Weights of a small transformer language model.
Architecture: RMSNorm before each block, rotary positions, no biases in attention or MLP, tied embeddings.
MLP neurons of a small language model. Each row is named by its layer, matrix (gate and up: input weights) and neuron, and shows model dimensions 0-159. Each number is 500 + 25 x the weight over its row's rms, rounded and kept within 0 to 999. Numbers have three digits each. A neuron's up and down rows have the sign that makes its largest values positive.
Before each neuron's rows, "fires in" lists the words (lower case) most often at its 100 highest values on Wikipedia text that the model never trained on. A number after a token or word is its count.

fires in: "000" 35, "project" 10, "500" 5
L9.gate251:462516510511516493496483460449473506557487455527514520478530528480518506514510537540527496492557506526527502521523499510484505499483530487501518560531472536545486459534506486451555524501502492485498516517447511474513494525498506503491474521527510459489450527469514491506484481505501518445490478525506494504509454515493504477507469509479471535466471494508482504489518539483480526509454513560470476501532503478480502502486552534491510506514467487505492491460511528458502455491507488
L9.up251:490475458521525468487491527509480473518489515552519507475473483500509532536496508470486494489508531527523522481481476513498508522505495487511474511519486445499459527516509490490476548458495518482563469516504509478498450504506501513482477501532489463507503488479539519488496486522483517500535507521487476519478501483482498461504496467541469500510493527547463474512488500516492534524475511446499526503474547538511472485440462455469513487558553491479542513454465490476510477477541501

fires in: "service" 19, "served" 12, "reserves" 11, "serving" 7, "republican" 5
L4.gate215:487545501503469495483512483524511473467488466531489533504475514488473466512501505505505492504523508486530469510538548493505555549519471474485474503487506501507526457516505530514484466496490450546489543519517468496459495463448505505532517490498488490508508525535469501519498495510449482509469508483500541521494501464512533474506479489547474508478526514534517512478524515499493536488526486561474491513566523509470499476511509501582481536530522503508501541524494508506516504459474528
L4.up215:484495495471456481491477559513504509502508532515490460546515513483522493555478484490466489442520495483489511493489531491502487493512488519499474527537503441509514522473502476498463528512505554443509506555466510499506467509488437518484495495519498492486500534489537498512524493535467498488497525486454499442505500549537495482532529505485515520515581492512508484469527502532518500503493520498485497493512516445470488501530525543494522521555483512535491532504501469511488519499499511

fires in: "george" 13, "center" 11, "school" 9, "road" 8, "player" 6, "canadian" 5
L6.gate336:487496503531515504522464448518485515512501537501474515477468468458475527490467468517490470497466521464538515492533479495495517499481513448479516513466503470537525511455475509498499461447479481496505532499473517483511495472508479460464536522506524474480477499523479502478520486527489517495443543528506527508490490483465474495495490471535526474533459495513499509529510486470491520481521510478521482441510532491498459467509524475455486536507538532463500563451485486498484510472526513
L6.up336:470473463556456535500520478485517496484484510510459491472497503502544518554459472503545476517506464498446495500498495497495523512486493519478518504528520516512501526538496530503516508522551517558479520513503493529517459499495507519506529485496550488475464503550509539527501489541504517488482467524491519507514525512485498507543541512510497473523470461523517439459523499489483482466500475509492566462518487487512518505508542506482496544511475522470547487502473535507541496488499486

fires in: "later" 17, "previous" 9, "son" 8, "soon" 6, "common" 6, "again" 5
L9.gate355:495507500454466505542527562465501506508491494521482490445504503522526447517518515532484462500472507459516477516526556521474498530503493514490507489522508472500515506527490480496498502501495499519512495557533489523496499514537474501491494489439477527532530482546481554501487514493489497523531497498487513488510463495500498478480486482504481491489502480475508507566496498463504471484446470488428506489459538492491487516492501510519497453522515450521495511544488428469488481503538490
L9.up355:482466547468519522544524475496494457492471512483495509494498531508492553510477516517495478518472481457516492462508471505488539479538534514494494489467530504521515506538490481484529484528502491514521551479480490499508460455489471500479520454515449515505504528520499502466485465489489474490492476461499509440509534449512500480488521467476500525551506484448525533560527539477481471459499481497473516495522517535490536488498517484493505439496522483534479473470497500504473486528501509

fires in: "most" 28, "more" 10, "from" 9, "mostly" 4
L4.gate125:489490534497494505505491500488520514417459486507499473475520471538517497509525527533513483495486513477472505519539515528540474526529472526533499499486477537519507547475500467536521463494479516487581481516497528505477495506499517494492478484499457519501483478454511476496493519464540474493465512498508489471500511512520551558509526481504475484537535498504506537545488461505486485518508459503526533541504487535487512567501533525505500489505505490481493525488508512531537458546504505
L4.up125:514535530529469495467483484457509497528507519473480498554523464476490524463462494509520509507488558477536465490491505494522480448499524475507482499499521530509549481488495513524481490517492473473519491510489471508502519435530506494517536531506445534466507525485516497505495515476488507500500450456477517516530482510491532503485497508544530504492516479515532464517525531481502464527505489512497545498525485459476493538539504498512427559483480518453502487506496513498505456479515458

fires in: "with" 71, "along" 6, "always" 5, "railway" 5
L4.gate145:504522528545483504501465478503515465494459479488526489461495489515510493519527537519510511526517521542509448507498508496561510537530477522547449439473514570499545493501483510481505533515491466517503537491490500508497506496523523481509493525459478515537443492478482533514499527531491512541489486453523515449530465490511490512499475539467511495506515501478499487473495498498524483530474519492475499548470509547471511532508452497498486514508498494476462484510509512455505450472498497
L4.up145:516496515515446520507497493491506525508496504481503492503452482449512530513534486510526498460461483499502482492535560498527526512485483481511518461465498475516504531525477493515517502514511516522512533458444505505525482505503492481491482495474502473524466474464460534506493518553443560528511516463500488504507470492536490480499531523478531495486468491493519457534491526517549531553516506489495475493453486477503494559533493537508529470524484553498492466512502477486511463535497479

fires in: "round" 25, "number" 15, "described" 7, "aop" 5, "brother" 5
L5.gate78:519489555496468527535468469522503519484535488457505505511545472505515497495502524491483502503490510509488503507499548533487521510473476442494501501487479538477550468487496450508501530492507486474492526534448503515463462478488526498522491485478502531514504475468534508525506515524482486511511505509461526474490518536546498486540527477473512502454507507521459496516458461532484504515507513537501531487520499481513504511501524453495522477487506451545495455519471573508555532480490472
L5.up78:470567501535487496501453462492522524480478498452492504459523488508480526530474557462492531484501519551486439534495494478475510459491484499504524506487457491465508449501480502520471488517502491468502525517528501489497529517485495473485492488481510485494496481527459472509574480480489505477510500495512552491483490492543502498485509486512516507531457496474484500471491503506492515505489525544521511463507497526498493505520521484489479538476487502587526502486502562492548544509496500

fires in: "france" 14, "children" 10, "release" 10, "chair" 6, "relationship" 5, "characters" 5
L2.gate52:443487462463480527518490457491508464525439464483476499496510510491503508519469504470524509509509544477512484505475506467496466475452500469526511563500496527497533475460499470490543511489525496453499472521492514509522477521519464545512507508519498504494506477498526528547494523509509483510487514529507498460560526500477510484524428525511500471512501500475512485489533496511526501498486473487482528512559453509514479521538512488489541461514533471513516498505500518549502523450481483
L2.up52:508549485484500475526522521502542486481475499540490534492483513473515450511517512495488504470502531507480491535500483505472487524521471482486487480471476543484488513446493497528448535512515476545565504525472498504488498505480478520532507486469509522547459507527503486538522507505488463503524504460538532463495434462512514508549519498514470483487500483546503486516542489510508515511501449479545524518486465511485478520475508488537470486503487502536503531548543531501471486516477519